Weights of a small GPT-style language model, trained from scratch on English Wikipedia: 9 layers, width 512.
MLP neurons of a small language model. Each row is named by its layer, matrix (gate and up: input weights; down: output weights) and neuron, and shows model dimensions 0-169. Each number is 500 + 50 x the weight over its row's rms, rounded and kept within 0 to 999. Numbers have three digits each. A neuron's up and down rows have the sign that makes its largest values positive.
A block is one neuron, or neurons of one layer that tend to fire together. After each block is what it responds to, as a language model described it from the Wikipedia text at the highest values.

L3.gate217:544576414509600563508547563397547525474486541515465553508579491434565505504470453482512556500576541521588414516526563464506455518524483455489553446528603551511544454553595526604483461518445419433502506439451480514453546435456532462489535450532600360570500544432480539438462498484599455496504470473528543546452569490503564451564424559496492522491434624529568516454458387477496504454447514420551553511555440526521578418538548492499516555486490464527387400529423533469531528372502588405564471548419483421489523473
L3.up217:461509450438491571454436449439439559470515447474560537496494532599542440521565506532478417518504510532525421467494554530560494554588584399436535539512538477548552542457512515459496498461471389450495417390517492434486453454533475483509559414518533460588488427512516501466473428531500553550419466499591477465455487558423618406504539552525610487483512554569595429504518500532502508551522474461597475444459497509410585554512590446458574463575511521458435452524506551470577534498523538548623447486481575438578515573
L3.down217:362507494415416473498494416533503508561646402364512537443537517526524446585550519540503528501474542451522582439501462453543388596411500579467460443529447577534466518546488460447569507456486577519501529483582599430522398580416483480466530485556478511534528622516545567564510472518454531550555582510483448553520392491491521532556496485531566521566449487501503437459507564536428495560499423500589420447455646482514499506506533509448608530475531568466584431450527491546465544589556499566510461471563550612544484454
L3.gate1423:561538425415411527463507487528435497529509508549500418492556429491461472531561508520484496575527482512486401517495617452522517547461482546595501463537529424448496558538455515510453462504492476505522554536516479551549463531505520473472493475498491483523513454502523408494495556522528528522478527504514528475507499476512584616548500533484527487497467512416521532543477470395550445534571475533491603444480438525571493472525596503545456510485481594523517442501457516380535491582531480528502520463474523521532527586
L3.up1423:483492512444479475511550527473508492359468473416540497514570479478422447474493535494487521486591512468464441509464474508463517579454396428562466428490507511507495507550556467539541553520485413581548473515610504584520424437557490580468556489558476449525514436576480523482496534451388564568416509564427422504465483479497574626570498519489537471518453509549508530573493502565468547451544498534573532479476528519500593383545494474491518500584537583568480509502519529504568525530493524489501493532457453546547478533
L3.down1423:419518451587515487537438435510585467461570465567500577558447546514536536472419433582472545493471498529521602538528461464469489459492545511450437552513453543504440510523526551468589527520584552457514472501464511504426508579530460445526545587444561508583535547421626535495593470510548490471478500412454558500527558522471500512363511394498450498453562480454461387529523502501529438540511491418455563552533444481471491566482457532444470514426328422531516530358562458589428445493550563467523420428474496523454443470
L3.gate1848:445473565467484445429462424459499519507412432540555486372531446396493543498379588586456526527498437487455531453455449593458425503464411489546612448476473529445525457551406514448498492479424546557492512428517538504555482480516472460537515470532482532504513428570481479425545460468451524468446549420455412524468532546428570512509515503489503523509529600418500430474487465590583482442485461423523486525506445440450597404517612431542422479575414518472610485456521521492543559531479567452507570472429476431488455433
L3.up1848:538490605535500348470467474566551510393492527512498507489507503445566469504520585512556498410424523432537422505520559567534490517566491466511529487536499478521557515473539572427467515537523582516456524480532404467527394490509453482611461527529507450541431469473543504469493553510503538472464507526475455493481485441510419471477534386506509423524456578472620411413499497513523443509566506561604494532513454448435570434503508537444467425440536501481561529508494475512436572552507503495512531535598516504377441465
L3.down1848:584518534420464585408449588434509474544414518500511491559582520473479386436413441503534541526502469475434537456480432555512487533473561484572523429461485484556461465565488566552549372548437476545451494502451527496437409484442499519538452541551496465549449428589461459514508387417498445530627530509499607567461507472569556533566418491496471494482481505509491487602450492537570573552484504517425485541527489523483513455492437465467429533563455530507515484469506477479511448477512547503537542476506562453504510513
L3.gate1926:508491560509506514560484606463530458472524516526491569495495425462503539536485525567528509504493519465515533485449364576573624490480496558382535569515401545434603503467484591385526482536510503530544526397588478538471520508524499547569519429550443480506494463541614579543525481459575533532546453556488467533630420563553623513542527493448483410504464568565497506493564496562492501426470463547490499556455533430478485479508433466592546437480440537597529463506517505544614506477546518406470496502364609489490418469
L3.up1926:609502585474562547493614502461509558385529497530563530420547509493493544516544420573521565471500635471486466469480411582473463536534460494496551553496502410438529444510545476614517530478485442486521523393562519573443524477538471454456560406542420473495489525446519573530495436402524509485497502530475583540471469482538508533518538480483536490509477520488447438535518565471458565500556538533525475488513487513563461469505594475569394453566437526529523439502505491595512593514475493407555528498469580512568476503
L3.down1926:432494565514444482551484438475455436541495567495424441457450468454516406535485420511533425385409482500538461451494568429531531437510550479508523432446504512557471553499525511453570449432504487551492501537528424578498464511547506517537486552401439493486438449533456509451399441548398487472465407491583405515518456577444563483526493477585499483537533514492546504428523520590459590557414449462485489460494470477494501489540483519491570471438549509549476515504480441485455420546493480498491505598569422459468477487
Description: Markdown separator rows such as |---|---| under table headers, mostly sports standings and stats, and the pipe opening the first data row; weaker on prose nouns after the, such as impact and addition.

L3.gate47:555538539419471567512539460498491523520477513456622393523498433523470396563495457521508476454629422480452539516518451517503476543452462530447547484513468410492554542449493559571444438489342478478451452490500459420505525456541546570612410520565544612592504505479469452526519437553578544468430495511485440521483415482509542543571436519560445544522427483490502444561530487526462558444543551546460632566537531508520518479545509425430538555384566491549564555476516484498521428542498489529484437446455476487423472460
L3.up47:499452519555436493553515487462509478517494554510514455550553675606443506530448450397474543443410589550424445554533533422499441492443486414528496505523506468429598507523487524554521492601484502463472505527383486440561566522545376472549567366490507453522485602502550456510433506480514508415558462474546542456483475489538523499463507461453457476530465479527522501534468490539506444484562508512507537458445485537497510443512433399548499511441564519583499580588543548617496429407519413432466564514446520481594530398
L3.down47:513431475507558441498547556413537498472495565537474497545449457530466461455525496577375445523479533525482559508461489470467534386476485465516532422552514517569470452496497459392615426503487474553479550501539545523421504513532472592534374446570454519449437471548465556511577442493587564558576490579471492499442474442527464446467513486467569530443524529488521528524439525508605495526536482499488378495475543462458519498519517537512564386523464480500427520537469487507480541431458569492462437475557487549560475547
L3.gate274:557512505470471484474577400552586386505458450468481478496507589474409596427486509480493591456510509435480520565413659448489485442435534518458488457443484545418531609473555580472485514572474585513366523436457465450453479582586537441581437481448603538456439489486513439537425432479551478500387432425548514431475482393513487491472455529578510528437451446441461491431572428463494533529503370467504476447472432459563515539483524464594468423490528412541543607519576502440491507489447466486587476463503501563542524575
L3.up274:594528521541429500420639524537500482501523514479512522590493516443497616459566481397459537566538534515430446417556495514490463601419573525519498602538521477484386388540462520437527440584448469558504556452515494481604514587546530442432515484388568509428503513492484499463543510482421445423537453475523530522453427437460451492468437539445451520544505524489566438426487514394513589398486497453499481572644423460434466483536557434576443544603493414548564598489529548450515598370459548463505525457526418412459584515
L3.down274:520528532575517502628506478433532524445516463491549423478511489456547452522451452418517454443487464506590493537505401430525454584509544418566565513571447533514481481487563486541551568470599360448443553447533530485486480423466519495566538547537480502553538505384441594555428561451560487507425480489475514633558543517481515443466571559537460529616549461412575476537529429425343646540471614550622415458499444527598472568607465493490432477473509495427513476521552533536452434434419480509571527445522500522554461528
L3.gate1421:470501468560603545490539481552447489440467580486470557509378503475468502511530534493603483503497518441496494556588469584403487500425545447503417524476518573493453427524592518499563434507534549464540433549530424496500528478472505488528479505554532440503504548579509489521523541532537533488484482563479486614454540407422525453483466530522449454442483494521539494491461436456517474412555511596525494548481549504527416552500567451595455411402481391546512523569510410487548435608538419503442528521501597466401545454
L3.up1421:525434515586538312428476462452482380520466507446544466409451443586541478462513545485438505469436488479413466472439570455454412580476557536441498494550521521454509606568502456546474522541482550432549443420523512472445446432417535417565488410414527494460569587518456535447635473392455519426428483443531458525489524440565486415429440543552425449482491542471543569640573465532438531440562543637466510514426565511532504508504477492477563441494462492551583507452563551467503475516625550520440480495536423455502522566
L3.down1421:463421483548522494513444481524539612502587498533577488453530475501483584487448487563530489429518456481464554465480465418515503551524588531526532474413547499506520588529534506488597453579533539481498523394487437534525495517534559500448448522502500563478460459479469490512495503508557585508402437464504556540481523583468514508523546485503510482435528505465382489389515444585524490607470439585397473554529481475502495620516445489484494389457451430511455488464454550470426533449353545485562370532486450494553406541
L3.gate1619:457501493505524519517498492468460490543531594510504523578538475461470512463486549534584545503468474506505433390447409474436474454501468563550537483497546563483444417456548528510494407552487451573483465513510433530518556483425530499469561452563524607437515519440509484567512473502601455588408433567475448560443546506653465433512497498447465450560462452534473468574603529561522522351471508566534463510544460500530539540527559499457428573451422465531537505598515509470456445520475530426402471459465487521410520431
L3.up1619:481530499490441620521558498423514505527470548465488475482541522405514455601464482459483599543531498411479387533521397496438564465461526489496445464441453550394436481417515464426475563580418515491560489442586628512592534447441563547500540452495562554646465460529532478511635658610505494468451551480598561578515592513470589575433533453478537469469491596434516515487598400542509484577397470549512534465554580443479482516528443452509534463584490544438389516551514496438564506434538504457513502421478452535525421486
L3.down1619:453451502505521486505494397473439394590410493547515510410457562436501479499533502540582528409532491477380579533444461514530551505580512483439504477580487462474452581525450446571523548434458480457424510507525479432459478518517397542498512496557527458526628514458495432461440376466502561477450532608500520462412523477507572493472447492556563539461504544517498453524529538541465524433502487536446436552508491580533516491498524534581483546582524463620386564506534447462476607507557487459494415527515495466503561525
Description: The and, or, & or slash linking two nouns or phrases, strongest in fixed pairs like track and field, Theatre and Film, Track & Field.

L6.gate1769:448531521570536554547520536479476577481501503464400461534555507466467534449454426463546549507492535552552578606534503527550499519504559521597541496449448432406565491485490526467501447477539558593532576526500480556520559489467540437502470474478392474462529497524560488554387516460403497532402542546579488507467453425520466531482447498479548522537466464538517529536449498515469440415482396540498544439491397500520494510490534479536510475429575470503420460470634509506544574467511469559516433466552628506486426429
L6.up1769:540470500462470505411575452549448486509418489440551524469525470447466497480442486456448508483477397545493518552436514500489534492457513534487608507422454498437520519515516614435531392463505549558514463496472482550450602469468469466502464431489467499497488503488536498447406568466465504563556393489537468576518544395531504598448439478507545448588491576508552606582493481445506550572501475554482543420498488493553500469493508543598566632520486571540455478482465560553500496480509469596580518436452572501469439443
L6.down1769:499497505392546437513470521488484460439566531519505569453570581386434495520458550466555434458432525586494419523506404530527524552489544464493521479480568576527464560533531554509525431514533479512505476513456501505428447525474617447532499433453467499519403443466529528464508527484414554483545424468492473535456467397555485548530622406541445522577509450579494498506561573522485467429463555496484586525509506525541552459485519484428542485495565537594473611433601495398430520540376587497477538493604577444480461451
Description: Final token of a cell, header or line in Wikipedia tables and infobox lists, e.g. separator rows, closing quotes/parentheses, "information" in section headers.

L4.gate14:552482521519593491474558460452467497493495496573547507499411530512520423502442446433575405470453494526473511518524504440435455479500465557464553468457584429517486447503540497471585563561471510532504487493444423433584439548439479595532558514520471474470500484424465427485461483418408487540465487500576580423564535533531521488533455570568503522461571640514410544523534510576483543502532462536446436392550531512452600563550505510434568499528499527489535527417527527462502460562531584527540502446488492442541411561
L4.up14:588516577468468488616553428533570522405407558577568403502493531504549456503567578438481521541477496501522498522467494411482421469459511553342425510513488480440530497483429509549464469522455457485555514500443483466552422569463543559571593550520471497495488426598553531571523563495458377542458537525528548448477595394481488459498411543449556459473497540576485551545451578483443553625593472551435478544506535473451590427418472472550518569534578597495511509448504366512510426476543580497533531531436519496426466565
L4.down14:537489441501541566570461470514479564585469496432534498508476451476525461572509481525562427517567502478501610509491451568493454460465554458477401562429419596436429580422381489441453528538466475564475543434496543532499509625508476508522419618449422555594477552499519526536421461417477465498485497478561446453470557496363536506501480498492410525486488480492526468433463654516562528570486545546497443457523569509521447528450461465474519517450446469479404558532435536575521538435449532510506444484440518496504540570
L4.gate106:512472542468507573542431520485460441575537547462519471500479514499482491448492529526513511478496558499502564534433515470547441522517491536510458529474475544489492588499421479484449531538582550485544495400477491512535445532542492463486500500500476573504586432430463495478458504454527560506495492550557504447529509490435432393520485436497466550597569488494443554531520461479513467527510529546488472492615475521622398524498421501569420594491505437440397457569464363518480524442582439510407545473428409466464412537
L4.up106:485570446461595429529477502528561559448522428418453492572470435519480498406505433490504513487495520513555480503590448411510449601503515518483411494573414510494529594511475475531506508544526494485479555514525541444529427526475500475524465452451458514393514590536458446620551507540605435449524515458549545548518543501547456478426416513459496470455523528441493494560525457519476537591414488536571475478531483590444535426465476512562532522615472504570549500560510469528485399442454582511567488535463497483555527548
L4.down106:500471492490470527519500605582516436568474558485531353546457448507496456595582484524503480484539528602471451512493416481514448478457499456490446510363489433551510541550559516483514500432478551487477507540508530511536457453514558467422391574568488544486475419504541468553467499573434515472522538496450487534515514524476505491421501466515457588496464507605463455461558438601537406515503604602530542536421478575537431505518549589572501487544511507431491551514425518443561533509584526567577482537498432497466476528
L4.gate554:406381516417494460491586466535553436491445541465529435436500544489568517463484495614516501480461475446537498465508486419530484438483458453515491533522495520537415501526603476482570471486586505533594503478564555519382523514420558447517519545581452502422570494504507600530537559490533518564542484525450520460474495458565535442538406531494496589509509459477505482463556470434500493550474520469462447416567481548509501566557480473500495497532485513520561465526437466474564467478534565485599404577464494350521442490
L4.up554:480569565450417466570534506505532522542485439506527505416509540529542544492451547588473427463503492493452498548473487429551426416497434565470453607579536557657527494365499552585564518476470499473449398431566601466491537465452494458519516447468491473471503523396469494534420524434531586570536528554501545475572500399468500543531383472460592563473455506529439495510547515555530498476475475581496479425553493545501443444500556616550609530497508442448418515474474464514534543463566395391567471464359567540359517516
L4.down554:532503476480449559492578441400509503474522578525566515516456474399442618444528576546523519428523528493543474498437497471549510541536419595448441431476432488525544571561495577472468491557474595531551535459396481489518580521566441420455529423441492508527482470558506461543503549460471573508447579372478459444419552475430600471427411444538430517506514447493475520539507564522476472562515470486438447459496484481481583498451555562458484473501469513554506475397442537521521495488468580527417386497558570452495533524
L4.gate1541:495477501494414632461442562412477353539474510502509515422522418532503497509407550488572479469457570463489443529484449495474528561492432505491575348689518502531619483466480454473489508440532505484579498411550444456491542528500484515519473494616487482489473521541548421490496511522450436594461450496478500529447528531525437434510458514484488492522509625470411430558505514471545577613476457495482518457557473493490487613565570525547595524475529559484362520522509497585384507450489525503524441461381581551451478603
L4.up1541:579472565425494451440566435400541461562500445477471529474461574469498404416452496539503613534453530522435463428487459552514494473477523499548599402511463465578563558459524535510497441413529546439556517493486491507539462506460564412530501554574534499482492526427485467525551453510417365482516385546456499607591484582449505445508536501466473452572540543460447458539556528452528509585463430517439490440533514499539537463541544485558515462504423519484500527509511436421546471540485444522553390542434482547479491526
L4.down1541:524431510530474509474475422515570494525482492494450460509520506420486528534435441524475413480487451530506557427398601410544476402421506416493551553408489478462543471550511520478538490422466423591480503526523508500472569589490481616543511480532535468443464383505536404467474495580482522490514491508481505509565421546451447573540399464554545539579457507438619549460462494551596452423461526448521567485544497469486483516493510413569567480491440571415504490522486497538456419505453672525517491608480561512493421463
Description: Markdown table divider rows like |---|---|---| right after a header row in election, filmography and sports tables; weaker on mid-word fragments (-c, urg) and stats cells.

L6.gate1473:518504564616432530442520528471527531534451508502488478471494487493479472586466554563455475475521570536413515482511529525507560484442412490588463588446463466510426627413570476507582471477457569423567497532452511500460564508470418440500542555499491530477570616529549554436559521583588506568416526492466581496559553524511541407459528531502409443533499584564456587511429538490450513455479539458531509545482375544578516557475484505506474458441508444441478459545443493413553471425522421421528460394474505493457412621
L6.up1473:511479439580521406457488463520548420548539529513484443501512497485432407500505522496555536483513493518503514559443541546498525479545542497505476443525473559534431447526517530481507522437525640508489496565583531456490423507489486633423437534566628559492534465508479469517487577551513438455521528389469541470405487495542515437538524502474552469506513484490486347473494567482546527497527439419502526552536387460541470523513472443531465537542456524447516522514459504503500615450373596598450641479414522509498552461
L6.down1473:374537479531469508564532474489457474471466507582455539443447538410497508456482439502493439498477481401507523436474508488623427505520543525505598545441512479545430546454491575563515502551489461483529553442571506523588414507510568567549542467546469497495568468450431506431536536533494489468494468562422471434552516500454468457439443481451508473498482469553444468477460477571465539472468543515519478551491375553516558545513508459563447479516433459395474532491527504459500440470508494620501506494551457482385524478
Description: Words or symbols joining two parallel items, such as and, & in "Track & Field", and | or ; between columns in tables and election or sports results.